From a checkpoint of a small transformer trained on Wikipedia: 2 heads of 128 (1 for keys and values), no biases in attention or MLP.
MLP neurons of a small language model. Each row is named by its layer, matrix (gate and up: input weights) and neuron, and shows model dimensions 0-127. Each number is 200 + 40 x the weight over its row's rms, rounded and kept within 0 to 999. A neuron's up and down rows have the sign that makes its largest values positive.
Before each neuron's rows, "fires on" lists the tokens most often at its 100 highest values on Wikipedia text that the model never trained on.

fires on: "\n", ":", " of", "/", " were", "nt"
L6.gate507,258,192,162,243,234,177,171,219,151,160,191,148,155,154,173,157,226,275,233,202,170,197,197,226,247,173,256,158,181,212,245,221,217,225,290,127,203,247,164,176,160,299,262,185,157,164,214,152,206,161,168,199,216,137,201,202,122,258,254,204,239,196,206,180,188,195,175,164,228,186,190,193,203,150,211,211,197,212,183,174,291,228,226,130,170,166,199,202,211,181,250,237,201,168,218,196,245,207,242,263,213,204,216,215,225,265,182,217,200,208,180,216,223,152,201,198,129,123,252,190,167,246,256,277,261,165,224,176
L6.up507,90,221,161,250,227,199,213,216,241,224,227,220,135,242,206,156,168,173,249,202,217,202,285,243,234,134,170,261,240,123,118,169,183,248,203,240,202,155,194,252,153,223,220,216,188,278,238,194,215,237,178,197,218,247,193,164,160,175,173,226,170,259,171,222,205,193,177,222,187,192,221,217,246,216,228,205,301,173,185,222,152,235,243,205,175,184,198,132,191,236,197,227,139,178,150,193,195,200,195,133,136,138,212,212,233,167,192,206,172,201,138,136,210,152,209,199,188,250,185,255,296,160,139,284,139,295,198,247

fires on: " (", ")", ",", " in"
L6.gate492,214,177,175,220,199,174,180,191,185,214,247,237,208,176,255,215,158,202,165,193,249,198,214,186,171,269,205,262,192,276,211,155,125,224,215,229,173,225,274,130,265,201,188,310,203,168,281,168,209,138,222,222,293,220,250,191,125,255,162,200,172,239,137,246,198,199,256,176,180,246,227,236,193,236,212,224,173,218,220,184,216,182,312,262,228,187,171,185,198,244,177,194,154,203,232,192,222,138,211,241,176,227,211,233,229,235,255,148,250,206,215,110,206,149,235,237,196,242,226,250,233,205,253,238,237,239,211,158
L6.up492,245,221,232,246,169,257,180,193,145,228,229,205,220,140,213,177,145,166,230,271,261,222,133,189,144,187,134,246,204,193,194,229,125,239,197,192,198,135,217,192,210,299,177,149,236,223,255,218,179,160,268,192,258,324,216,165,158,257,223,188,163,212,176,222,194,166,224,219,196,233,185,210,230,233,240,218,227,227,160,198,160,184,249,232,239,216,193,225,212,171,291,245,199,238,272,177,236,199,158,138,170,236,266,198,225,194,221,210,208,202,239,134,219,93,226,192,278,212,208,288,218,187,215,240,206,219,210,192

fires on: " a", " |", ".", " the", " an"
L6.gate22,201,196,214,211,190,218,146,170,281,184,148,210,123,162,150,208,148,197,135,266,233,301,235,186,196,226,178,130,175,189,244,273,223,141,194,208,165,217,229,220,223,142,217,202,129,189,173,154,168,163,221,194,210,202,229,137,182,249,176,263,197,231,203,270,230,184,217,208,209,138,159,225,172,235,172,213,178,213,117,228,221,243,197,182,253,203,183,310,221,170,231,181,269,195,203,260,194,131,175,142,213,133,193,222,217,164,104,223,141,200,146,228,180,182,106,202,148,179,226,160,216,199,188,204,222,258,193,239
L6.up22,239,161,180,245,165,153,224,200,224,171,157,179,108,115,213,248,190,223,154,208,236,138,187,179,216,214,239,180,161,179,262,129,313,201,209,225,166,203,223,190,173,185,242,231,195,216,316,238,225,231,272,156,245,147,218,223,238,156,244,158,245,196,158,250,220,194,225,219,186,189,278,159,217,272,169,140,185,250,240,193,236,182,203,214,277,165,205,225,228,130,175,205,184,117,228,252,232,154,174,243,184,264,211,232,170,225,186,212,239,205,205,233,191,153,178,223,144,171,195,220,298,150,179,244,220,212,170,206

fires on: "ing", "d", " as", "'", "-", "ed"
L6.gate49,247,222,226,220,187,202,190,242,191,209,198,175,178,217,211,226,213,217,249,232,201,202,204,164,187,149,246,197,185,226,179,184,99,188,180,161,204,177,284,257,215,180,160,162,249,198,216,135,265,194,153,143,203,184,227,167,286,191,180,209,257,132,143,285,242,250,181,145,241,220,208,193,185,199,253,223,190,236,212,125,173,157,203,261,153,163,176,175,179,217,196,181,235,156,132,258,258,182,147,142,156,124,197,211,272,170,161,117,111,199,231,275,184,184,186,164,190,239,227,170,243,239,253,180,151,170,143,114
L6.up49,232,224,265,108,161,274,224,159,208,186,285,170,232,220,166,180,215,206,177,189,215,242,150,229,280,183,216,207,198,87,167,239,200,301,150,200,150,192,177,202,197,211,163,218,262,198,193,182,174,183,219,162,103,243,166,191,241,166,234,178,204,227,236,235,251,233,219,218,171,170,192,162,142,151,250,246,182,126,172,228,191,169,150,210,210,141,245,181,203,181,178,220,236,154,224,260,174,154,205,226,214,183,153,166,236,157,250,159,183,156,228,180,155,223,145,159,221,169,187,236,221,192,171,185,166,253,190,212

fires on: " |", ".", ","
L6.gate335,223,174,167,255,184,197,261,167,275,235,217,176,172,97,249,156,239,167,202,241,196,133,194,246,220,225,207,231,277,187,252,218,174,192,140,262,209,189,253,160,107,220,85,216,241,192,222,201,165,157,249,176,250,208,205,116,170,222,196,235,176,232,249,242,236,287,189,247,145,189,296,183,208,254,201,278,167,227,176,202,173,172,204,241,264,178,227,218,254,206,144,148,211,199,179,271,180,147,232,152,114,180,242,172,202,193,209,146,221,194,224,233,190,191,209,149,203,228,173,162,216,247,171,133,161,226,188,239
L6.up335,217,225,258,213,202,193,232,155,293,201,226,217,176,175,187,217,234,170,231,208,195,130,212,240,233,208,129,228,202,166,178,288,198,165,145,225,225,232,282,167,139,222,164,182,203,185,231,247,147,221,222,182,269,261,202,156,220,214,241,211,131,188,196,236,139,190,239,234,151,192,236,146,216,226,174,203,125,225,149,205,214,225,128,262,246,186,288,223,240,178,136,198,233,209,166,240,170,166,175,186,103,243,237,246,193,193,220,182,260,207,221,284,224,192,164,143,214,207,225,174,177,305,204,139,179,262,222,211

fires on: ".", "isi"
L5.gate592,124,206,174,206,226,166,151,204,235,166,186,249,141,156,267,184,228,260,132,193,181,206,172,172,201,252,135,133,192,216,240,184,200,211,179,247,104,239,158,169,165,228,192,219,174,295,220,152,215,134,241,173,208,227,182,207,205,145,176,151,215,180,209,169,236,230,234,156,199,251,204,255,228,288,291,159,242,219,255,209,262,214,225,235,256,170,187,144,283,188,196,253,335,102,253,243,188,237,132,185,272,222,208,282,218,221,192,160,202,140,261,198,130,183,257,224,181,217,250,226,191,197,230,219,221,232,177,256
L5.up592,258,156,260,146,213,192,178,107,109,210,263,187,216,235,201,181,175,195,235,181,193,197,134,246,175,145,140,221,194,173,215,275,168,205,215,159,204,170,191,250,195,146,180,134,178,125,121,187,213,158,188,199,278,163,154,159,188,183,178,185,234,202,199,187,230,262,195,246,167,211,172,195,218,177,237,235,118,89,228,213,178,186,223,109,200,86,249,150,222,170,293,226,208,225,201,217,252,216,132,219,230,211,232,141,209,164,237,118,145,133,167,189,197,243,232,209,143,231,194,234,194,246,186,139,147,269,229,135

fires on: "|", " =", " |", "ff", " is", "="
L5.gate59,205,218,183,168,147,151,190,222,219,231,182,203,244,147,155,207,191,222,216,155,174,194,197,146,182,233,208,192,226,220,199,163,226,207,160,168,276,177,207,99,180,176,196,153,253,196,175,168,157,204,222,192,209,225,126,215,195,229,292,202,187,206,198,222,137,233,182,209,100,180,240,155,258,197,157,217,216,170,179,279,184,182,204,288,235,140,210,209,234,274,171,213,165,159,183,197,160,161,220,221,163,261,227,197,246,186,201,156,302,271,201,221,215,149,241,161,173,225,200,193,180,254,214,263,199,204,165,203
L5.up59,257,251,219,161,174,236,202,249,212,226,202,208,219,156,169,243,170,258,214,198,200,134,109,256,161,226,144,124,183,210,165,239,191,209,159,191,217,310,237,203,177,266,153,244,187,210,312,194,229,207,209,221,183,116,190,243,179,152,208,173,166,193,248,212,235,217,190,224,159,181,131,170,238,197,187,179,179,196,214,211,152,242,223,150,255,239,221,262,181,170,197,190,142,200,115,286,178,190,204,222,136,201,247,206,240,248,225,206,245,179,274,267,157,205,190,185,171,222,183,180,201,255,171,138,222,247,154,203

fires on: " which", " who", "=", ")", " that"
L6.gate243,240,213,218,242,130,198,144,245,200,258,298,226,226,282,150,234,191,161,132,193,98,209,144,146,163,276,227,207,140,270,147,116,163,195,185,221,204,234,246,171,268,158,204,235,194,207,204,161,174,256,215,158,257,182,182,275,175,195,135,200,237,171,236,216,273,240,182,162,259,213,291,204,273,184,203,199,185,198,270,165,199,169,216,185,181,167,179,273,149,197,157,143,215,138,229,261,233,213,179,267,149,254,156,169,258,215,227,202,228,230,165,196,202,268,213,176,125,218,191,251,262,231,191,226,242,161,211,162
L6.up243,226,172,244,209,185,283,194,235,193,243,243,174,204,229,121,210,126,236,261,224,133,205,220,189,183,225,167,199,179,248,115,203,198,183,195,182,212,255,186,280,258,147,200,183,195,129,171,293,195,262,181,237,184,200,210,193,207,203,230,178,167,207,241,244,183,167,194,149,191,227,188,232,220,165,190,146,261,200,204,194,138,187,191,192,149,191,257,205,178,160,200,192,246,251,187,180,256,223,120,190,174,272,173,133,197,237,191,165,202,223,230,220,239,185,200,156,234,202,170,240,234,247,159,172,194,164,278,231

fires on: "–", " as", " and"
L6.gate246,203,207,153,238,172,141,189,210,193,156,187,209,146,165,278,185,221,200,202,196,265,171,203,253,227,229,255,229,164,149,170,186,195,156,199,223,244,153,257,262,248,220,205,198,250,188,160,195,261,224,72,182,253,216,194,160,312,202,243,171,199,135,222,198,242,159,144,245,255,225,166,222,229,224,189,225,212,227,296,179,221,174,214,250,208,197,277,238,223,190,214,204,254,151,263,212,198,146,234,253,259,246,174,246,194,171,218,190,196,243,232,219,223,195,218,260,190,191,233,196,296,187,217,223,135,241,152,226
L6.up246,274,192,310,202,140,192,283,221,61,252,256,195,231,221,143,213,151,214,204,223,224,179,145,155,282,117,229,236,172,193,153,184,270,228,141,195,142,158,256,197,204,211,189,190,250,275,203,169,171,240,162,230,249,175,211,178,295,279,230,169,162,200,194,230,190,233,184,155,161,238,222,154,183,248,204,197,210,260,184,236,173,216,195,203,215,176,204,220,207,215,234,104,191,256,191,185,182,197,156,267,165,194,200,166,224,220,165,171,180,202,202,276,219,203,156,260,191,148,199,202,199,186,178,230,258,212,283,234

fires on: " |", "2", "N", "na", "to"
L5.gate361,272,185,89,228,210,234,279,201,255,196,211,165,175,240,171,167,137,215,163,203,201,190,200,141,184,235,269,178,268,227,235,158,165,88,112,205,227,183,251,201,238,235,199,213,235,255,170,147,213,220,176,190,173,190,220,155,119,210,184,217,248,171,214,200,225,278,186,210,146,230,239,107,196,207,223,263,246,192,172,159,235,202,285,191,251,199,89,195,220,192,194,181,194,193,226,228,272,170,185,181,160,215,200,216,210,251,138,209,141,246,195,218,171,226,169,181,170,176,257,189,195,156,265,157,213,268,160,197
L5.up361,228,127,213,144,110,243,149,217,181,245,283,245,199,180,218,217,278,256,149,250,194,162,221,251,218,157,227,247,225,178,145,202,214,213,165,204,177,202,175,197,162,179,189,180,250,146,250,185,190,188,237,212,205,268,191,206,195,220,210,252,278,166,271,219,126,183,195,215,231,203,231,159,111,207,160,224,286,188,210,140,198,184,174,237,217,124,217,204,190,235,144,189,220,127,211,227,156,142,187,161,201,216,208,271,145,182,170,184,207,220,189,220,174,162,177,129,172,156,154,171,236,205,181,148,234,235,254,138

fires on: ".", " to"
L5.gate686,176,204,157,205,156,188,138,232,148,109,207,172,184,196,207,211,252,188,91,298,200,177,186,191,164,244,164,208,237,179,240,155,286,186,225,241,211,201,186,190,206,166,204,192,249,200,162,154,273,274,246,214,171,180,208,213,201,217,142,187,167,203,191,272,289,270,160,210,196,232,201,221,240,160,111,251,218,184,230,178,137,215,203,225,246,190,174,214,180,273,189,191,183,135,243,194,165,264,206,175,278,222,154,202,242,183,267,252,149,177,193,184,152,174,259,238,145,200,236,217,195,187,195,216,205,256,259,243
L5.up686,141,168,197,157,194,210,240,210,180,212,237,180,252,242,218,133,223,193,207,178,161,197,166,216,215,279,187,244,165,129,159,181,220,153,250,201,258,182,209,206,172,221,194,224,205,162,121,215,160,211,192,176,246,168,244,238,210,194,194,166,242,226,255,166,159,184,156,253,173,294,146,197,160,181,171,244,196,133,225,213,132,226,170,161,234,202,180,286,228,267,220,156,139,274,178,227,203,195,201,183,305,207,256,188,148,202,214,213,193,114,190,192,172,206,191,157,214,265,212,284,135,196,213,213,164,224,228,175

fires on: " of", " up", " as", " very", "."
L5.gate129,205,168,163,201,176,213,104,175,186,89,203,182,196,215,214,191,198,268,155,240,202,176,142,163,166,147,212,213,183,139,175,147,243,152,177,207,173,247,249,219,200,168,200,192,217,211,179,188,205,192,234,164,285,188,198,249,194,259,228,163,280,228,192,308,218,273,144,148,225,133,245,175,223,243,182,190,167,170,180,173,167,246,162,228,189,206,168,184,213,155,206,230,106,244,182,197,179,156,251,217,219,232,195,226,244,205,184,205,297,145,210,137,199,173,225,250,180,187,229,174,101,157,170,186,212,194,193,137
L5.up129,212,238,231,149,149,212,126,174,135,275,183,140,188,155,175,198,130,244,166,207,234,158,186,207,202,200,211,273,174,100,116,201,204,220,197,206,205,197,157,217,137,232,186,223,263,200,189,172,212,150,161,193,233,267,212,135,152,238,157,175,231,191,166,222,197,185,173,220,217,208,134,234,296,163,154,227,243,140,212,238,193,214,160,263,265,145,266,163,238,212,276,212,89,118,224,191,221,196,211,225,197,235,217,180,190,164,226,252,207,159,163,183,152,200,161,198,224,270,232,243,167,156,136,197,160,221,198,198

fires on: " |", "nai", ".", ";"
L5.gate41,184,190,99,234,221,217,269,227,217,164,316,143,245,165,301,160,167,206,239,185,184,217,232,164,244,173,219,211,245,207,176,266,198,253,200,211,130,174,260,178,206,165,227,203,199,198,211,170,191,206,212,182,204,164,143,310,161,184,226,265,203,260,212,202,149,211,251,273,212,202,192,253,132,237,192,214,259,187,248,185,187,183,177,251,196,165,228,241,282,231,158,232,222,168,204,132,248,150,290,175,207,193,174,208,210,300,155,139,209,221,210,167,220,209,221,204,177,236,224,132,170,223,215,159,128,181,171,248
L5.up41,236,228,173,180,210,229,268,168,169,251,293,109,133,190,200,231,221,183,215,212,169,153,179,171,257,134,216,217,140,193,153,250,159,187,209,196,231,161,218,269,155,195,189,155,204,231,207,159,237,230,234,277,252,217,188,259,228,174,132,207,158,178,201,238,223,188,210,191,218,150,173,159,259,199,227,183,199,198,211,114,202,148,179,186,156,160,250,262,243,123,195,220,214,162,225,122,209,218,188,143,217,137,184,239,249,216,183,195,155,223,149,238,242,192,184,221,257,170,264,227,195,252,205,187,112,158,193,184

fires on: " imp", " have", " of", ":", "pp"
L5.gate507,202,184,161,207,244,115,144,200,226,123,212,187,201,108,206,153,134,168,208,219,187,184,181,202,221,220,255,104,187,183,147,173,154,164,259,135,155,188,166,151,191,216,142,143,216,183,215,178,217,203,259,221,230,272,220,160,119,163,218,274,220,278,228,274,173,183,218,208,162,102,198,246,132,187,188,267,198,212,221,244,200,180,211,195,182,220,237,203,188,163,207,177,205,239,206,243,266,158,199,203,229,230,261,214,210,237,182,196,280,184,176,209,163,205,150,173,241,198,249,182,172,179,292,267,184,192,206,145
L5.up507,249,282,159,108,162,141,292,232,188,297,235,227,228,212,199,192,185,124,252,209,124,219,193,186,133,202,198,145,207,161,133,200,207,209,252,259,149,189,212,133,184,246,210,254,217,248,223,189,224,205,154,169,235,200,190,240,197,225,135,260,206,179,193,210,224,224,225,220,212,155,276,181,192,245,228,223,229,190,143,156,187,186,262,157,223,242,223,151,174,241,173,218,177,186,159,231,227,131,136,259,212,205,177,185,214,235,175,229,222,178,174,116,241,160,176,151,141,228,175,145,231,235,227,274,167,205,178,173

fires on: " and", ",", " &", " or"
L5.gate467,164,258,252,175,206,239,176,269,203,290,196,177,236,167,229,205,207,203,143,174,214,249,179,175,250,186,247,244,237,210,219,198,224,204,197,175,173,252,138,56,222,195,167,183,214,188,188,172,258,183,229,177,195,202,234,270,222,207,223,267,194,189,240,278,210,271,161,261,249,200,195,292,177,208,220,216,116,235,224,187,228,179,187,240,147,239,179,244,172,167,179,226,226,233,194,183,210,167,217,241,304,221,106,278,187,275,216,217,226,219,222,204,144,181,230,237,77,179,198,214,219,163,202,195,189,134,186,173
L5.up467,115,295,249,237,142,173,206,179,129,309,224,205,200,194,189,272,156,248,176,197,276,193,234,224,180,129,233,236,239,172,168,174,265,260,112,235,194,287,194,164,245,170,243,197,301,241,186,192,217,145,121,158,192,140,201,278,225,232,209,254,181,247,251,199,170,198,227,225,215,151,155,212,194,231,131,195,141,157,245,215,164,163,202,248,172,183,186,198,163,256,207,221,253,219,154,182,241,239,196,267,190,230,160,210,209,225,254,277,249,143,196,130,201,199,192,192,184,200,236,209,227,207,252,291,202,147,167,132

fires on: "–", "-"
L6.gate32,195,109,197,206,214,162,226,259,159,158,253,155,167,183,232,178,242,244,141,163,206,254,215,115,272,116,211,242,171,214,193,174,184,209,126,299,242,164,154,169,189,193,156,180,260,213,220,150,178,198,219,220,191,271,249,234,253,175,228,197,235,207,247,193,196,226,139,138,277,212,219,250,179,217,154,135,239,165,249,199,172,246,185,213,212,152,226,181,275,201,187,178,201,183,187,156,225,197,199,277,196,188,190,217,216,214,243,201,98,218,196,247,210,243,239,231,187,139,216,186,174,226,155,204,182,213,232,233
L6.up32,190,236,289,208,152,126,202,187,196,192,171,145,228,165,258,208,212,205,183,147,180,169,261,136,254,238,252,278,210,194,219,234,188,238,142,205,188,180,233,210,178,241,250,164,172,262,190,175,187,193,168,234,216,226,175,158,257,227,178,220,150,124,278,239,224,196,260,264,208,218,157,157,227,206,249,240,169,240,182,200,230,174,203,183,253,193,171,147,222,225,237,147,226,230,211,224,201,254,200,216,159,175,115,103,196,230,254,148,211,176,251,244,190,247,191,224,137,201,162,227,215,261,211,198,207,175,208,187

fires on: "\n\n", "\n", "."
L6.gate670,214,244,189,251,208,162,279,226,194,277,240,172,186,197,249,180,183,216,159,188,151,184,169,230,210,228,199,238,213,221,219,189,270,179,233,153,226,236,251,128,188,215,194,225,198,186,148,160,207,191,177,254,305,229,146,170,169,268,222,205,214,176,150,182,193,154,218,199,229,179,199,202,200,187,134,239,209,116,180,190,213,239,211,220,196,186,211,183,162,224,166,182,238,210,227,171,121,218,219,212,225,202,159,250,182,198,225,184,191,223,166,184,167,276,218,174,154,236,214,331,223,169,199,209,240,274,214,217
L6.up670,178,215,223,284,214,214,332,203,137,273,203,130,144,178,175,285,217,210,180,226,182,207,173,248,186,195,168,254,227,134,205,182,225,200,205,172,207,218,186,238,155,212,176,246,165,188,114,228,168,151,152,287,272,202,170,148,200,203,227,190,251,183,149,226,157,174,159,248,191,194,161,158,181,191,163,213,196,123,185,192,179,226,251,189,196,205,186,182,170,206,195,127,242,218,234,202,104,195,176,199,254,120,227,192,229,206,149,251,221,212,189,320,244,205,203,166,197,165,255,297,169,200,149,172,198,158,214,229

fires on: "-", " /", "ita", ":"
L6.gate261,197,283,196,180,144,151,188,296,207,189,204,208,240,255,190,178,237,187,93,195,170,221,205,248,151,259,237,188,166,192,151,217,155,262,156,209,171,278,220,168,235,225,176,163,220,150,246,196,255,234,182,239,191,116,291,178,189,213,195,175,221,200,185,186,209,259,229,206,198,165,222,232,169,169,159,152,226,182,190,206,230,261,155,197,244,203,165,164,175,151,245,111,199,224,223,204,254,112,238,230,182,198,164,170,180,211,252,257,197,151,118,142,243,172,159,160,170,174,212,254,219,152,285,228,210,209,222,177
L6.up261,107,225,162,199,222,218,248,199,184,174,181,256,213,227,207,235,193,238,238,204,239,219,187,142,202,172,190,176,161,215,184,133,223,220,247,173,279,159,164,198,222,183,221,151,217,137,213,169,152,161,190,128,178,160,94,168,201,121,124,205,186,229,216,164,190,169,236,174,219,170,253,233,180,176,214,200,266,149,144,264,221,241,288,247,122,319,149,217,241,125,164,189,170,108,165,166,175,176,228,216,197,157,153,266,119,193,183,216,177,266,146,205,224,187,195,253,149,206,202,106,210,161,166,178,238,228,211,256

fires on: "="
L6.gate280,236,212,161,127,182,171,256,171,188,161,198,211,199,297,260,198,173,210,135,199,229,191,128,202,266,267,245,157,182,230,140,187,187,206,230,247,179,190,225,142,214,198,204,194,194,258,188,177,254,245,229,204,221,219,206,224,214,201,160,149,217,194,206,224,192,184,184,179,270,174,179,195,242,178,213,190,195,186,302,144,262,254,222,235,182,200,179,254,203,182,123,236,225,196,209,183,183,152,198,187,145,303,121,235,195,216,148,140,142,190,155,218,153,258,165,283,159,224,136,216,214,192,241,220,174,219,171,264
L6.up280,270,146,188,205,216,179,261,152,174,152,165,158,181,217,146,143,187,151,177,267,206,204,196,203,246,262,148,186,212,244,146,274,229,159,217,240,192,185,195,245,207,196,195,157,225,211,176,303,225,255,258,220,213,239,227,228,188,226,245,195,220,238,243,186,151,113,201,172,171,208,139,197,226,167,175,205,211,166,191,137,161,218,193,242,137,195,214,193,224,169,173,219,160,260,198,261,152,187,177,169,161,217,197,196,150,260,156,174,172,212,205,196,255,152,129,218,215,238,203,253,174,211,185,202,175,203,198,249

fires on: " (", "born", ",", " |", ":", "."
L6.gate209,175,126,98,146,238,222,184,225,187,159,221,216,230,176,231,190,199,180,131,190,163,213,190,212,137,246,159,214,201,210,216,197,190,200,172,199,181,258,257,137,166,166,133,199,234,165,211,158,232,183,198,225,288,193,178,269,82,255,216,213,182,179,170,140,172,184,212,260,183,216,220,195,252,233,146,189,189,184,233,117,166,200,176,231,303,178,200,224,225,229,208,280,198,183,279,159,253,197,264,217,213,210,220,168,173,208,245,161,238,211,169,155,159,215,269,148,201,228,201,195,209,182,302,227,221,171,163,189
L6.up209,244,161,193,176,227,161,236,159,170,257,216,245,209,120,149,247,172,215,192,289,133,178,206,178,184,178,140,249,229,232,200,201,203,175,198,116,233,150,187,208,161,159,159,199,204,140,159,224,141,200,175,86,213,218,255,250,161,246,252,208,97,150,195,174,126,205,151,206,151,251,221,246,233,169,216,162,180,231,175,128,129,190,170,204,222,212,224,264,232,190,251,222,172,223,182,211,225,182,264,234,162,211,225,195,204,226,249,173,235,213,179,253,247,172,254,203,256,225,270,278,199,231,156,136,194,210,199,153

fires on: "-"
L5.gate238,211,257,201,201,243,230,193,222,206,168,191,274,253,255,201,242,273,199,218,199,201,198,209,225,233,230,224,141,206,251,152,180,226,221,171,159,291,207,226,158,191,262,213,196,175,256,207,138,216,144,152,168,152,179,210,227,111,203,162,196,178,162,242,257,160,263,215,176,184,134,179,237,160,223,89,130,202,195,153,231,129,308,214,124,160,176,155,187,215,218,194,232,218,200,260,203,214,145,212,170,220,149,255,254,175,202,217,172,199,214,189,251,174,203,191,221,185,206,248,188,206,205,262,192,247,252,187,178
L5.up238,146,207,241,97,238,183,245,153,141,167,167,208,237,231,212,192,231,201,244,155,216,222,119,249,152,169,208,150,153,172,246,176,230,214,211,215,158,205,152,256,198,261,173,182,297,182,243,212,147,170,200,214,147,137,187,200,191,190,157,143,171,209,226,197,230,209,201,168,236,196,140,138,170,235,209,190,186,231,197,154,183,170,179,210,168,180,167,259,232,197,109,215,185,151,192,252,159,230,206,180,206,69,217,160,251,190,216,189,228,199,182,152,220,188,106,279,142,240,194,194,247,198,184,237,278,233,230,218

fires on: " and", " &", " for", ",", "pp"
L5.gate547,179,193,189,166,193,190,229,270,208,219,182,213,200,229,224,204,212,285,177,166,215,246,180,122,191,325,190,231,233,221,226,208,211,106,240,132,181,202,203,137,270,179,173,141,207,207,181,162,238,178,239,148,255,180,123,166,224,204,107,240,190,214,201,202,221,247,256,216,209,174,209,187,205,206,185,228,141,278,231,185,184,263,217,193,193,161,133,205,160,195,172,205,291,206,243,241,213,242,198,204,262,239,158,254,245,230,228,227,296,249,245,270,137,182,252,225,156,176,228,217,197,183,215,265,215,105,175,201
L5.up547,179,293,207,160,157,162,168,210,219,256,160,186,283,190,146,279,207,165,141,217,210,238,294,252,166,172,184,205,136,181,221,265,263,172,158,247,184,173,161,221,92,205,158,205,228,243,248,208,267,221,221,241,242,209,235,239,291,215,218,302,163,299,215,175,190,220,153,166,163,149,176,214,123,272,125,211,157,187,179,234,204,175,206,175,145,200,183,178,203,237,170,170,237,138,192,207,203,168,289,222,197,236,183,134,203,246,218,233,137,280,181,216,216,187,159,203,185,173,230,187,187,196,128,201,150,232,203,256

fires on: ".", ","
L6.gate269,94,225,139,149,190,225,204,214,141,133,214,235,243,198,215,201,201,198,148,206,119,228,167,227,162,239,207,153,231,184,201,263,163,214,208,207,237,223,276,185,267,138,193,210,185,237,193,131,257,191,266,192,226,174,204,206,151,245,161,171,129,210,279,185,241,245,210,194,178,234,164,245,199,147,161,233,183,175,262,248,237,189,233,170,186,173,146,201,249,199,238,230,271,209,236,190,223,160,226,174,160,208,151,228,238,234,238,222,199,178,215,209,162,207,213,248,186,169,223,221,239,255,144,164,150,184,199,109
L6.up269,217,191,214,150,201,138,182,231,278,139,191,182,238,135,210,253,188,242,233,148,189,268,226,251,189,202,201,238,209,190,221,240,179,288,241,155,220,77,220,231,231,244,162,191,198,203,222,212,224,167,212,227,201,151,157,204,135,156,200,172,193,234,250,174,183,192,205,220,206,251,225,192,210,213,108,230,173,145,236,185,179,170,128,203,199,268,185,190,206,98,233,236,145,312,171,204,254,199,204,221,273,184,108,215,153,245,223,163,171,199,160,200,203,162,187,235,254,223,266,247,95,196,208,197,203,209,287,216

fires on: " a", " and", " an", " the", " of"
L6.gate4,274,264,174,223,197,198,167,169,260,77,208,150,127,220,189,180,190,286,191,245,188,236,156,202,149,255,143,245,212,206,173,171,200,169,257,264,217,240,257,207,235,181,226,241,180,171,133,190,187,208,163,268,194,194,212,270,169,247,195,215,204,235,240,197,228,263,157,226,197,205,224,264,233,231,175,243,231,199,205,248,212,237,146,264,232,149,148,262,160,203,185,275,182,242,171,171,192,152,194,188,237,243,216,172,175,211,229,195,252,213,137,148,207,192,163,147,194,222,124,147,178,172,203,272,184,164,216,254
L6.up4,268,209,183,246,202,231,168,248,174,230,195,214,127,136,234,198,199,148,75,240,142,223,140,144,193,255,238,176,200,245,215,128,199,205,182,229,266,207,188,125,269,196,242,260,208,206,196,218,191,179,199,195,266,218,164,204,199,161,190,223,127,159,115,223,109,243,240,191,211,268,293,175,241,217,179,138,191,177,263,211,260,172,167,232,229,180,221,199,222,188,140,206,258,192,203,253,148,241,210,191,164,184,165,207,228,231,212,245,226,226,190,171,228,228,162,194,200,196,167,182,228,176,184,227,197,224,213,255

fires on: " |", ",", " and", ";", "-"
L5.gate219,139,246,156,141,204,248,231,226,198,274,221,215,122,176,248,210,221,235,187,144,249,160,194,228,190,211,215,268,179,205,180,184,195,243,159,299,187,163,260,207,171,245,105,212,233,231,229,166,241,197,271,213,203,262,196,206,214,144,179,208,174,180,240,257,169,247,191,299,232,179,233,179,211,255,248,218,199,217,219,199,193,169,245,188,243,218,219,121,216,260,123,170,229,145,255,229,265,226,224,156,171,192,198,221,198,245,222,259,198,254,178,165,214,230,212,217,208,260,167,136,258,185,254,166,223,242,145,192
L5.up219,161,264,232,167,185,165,161,151,210,258,163,236,179,159,113,200,230,263,184,221,131,172,220,211,153,108,183,193,236,54,177,193,255,198,153,214,241,222,217,225,135,229,192,192,238,188,176,195,241,236,194,215,99,248,251,168,191,217,187,175,141,137,191,210,234,241,210,197,169,106,228,157,223,226,225,233,237,172,232,223,192,114,206,231,169,201,312,218,220,163,107,202,179,195,216,235,272,170,261,165,236,197,220,208,194,235,203,225,237,270,208,191,266,178,192,172,189,193,185,136,171,155,179,201,165,249,185,235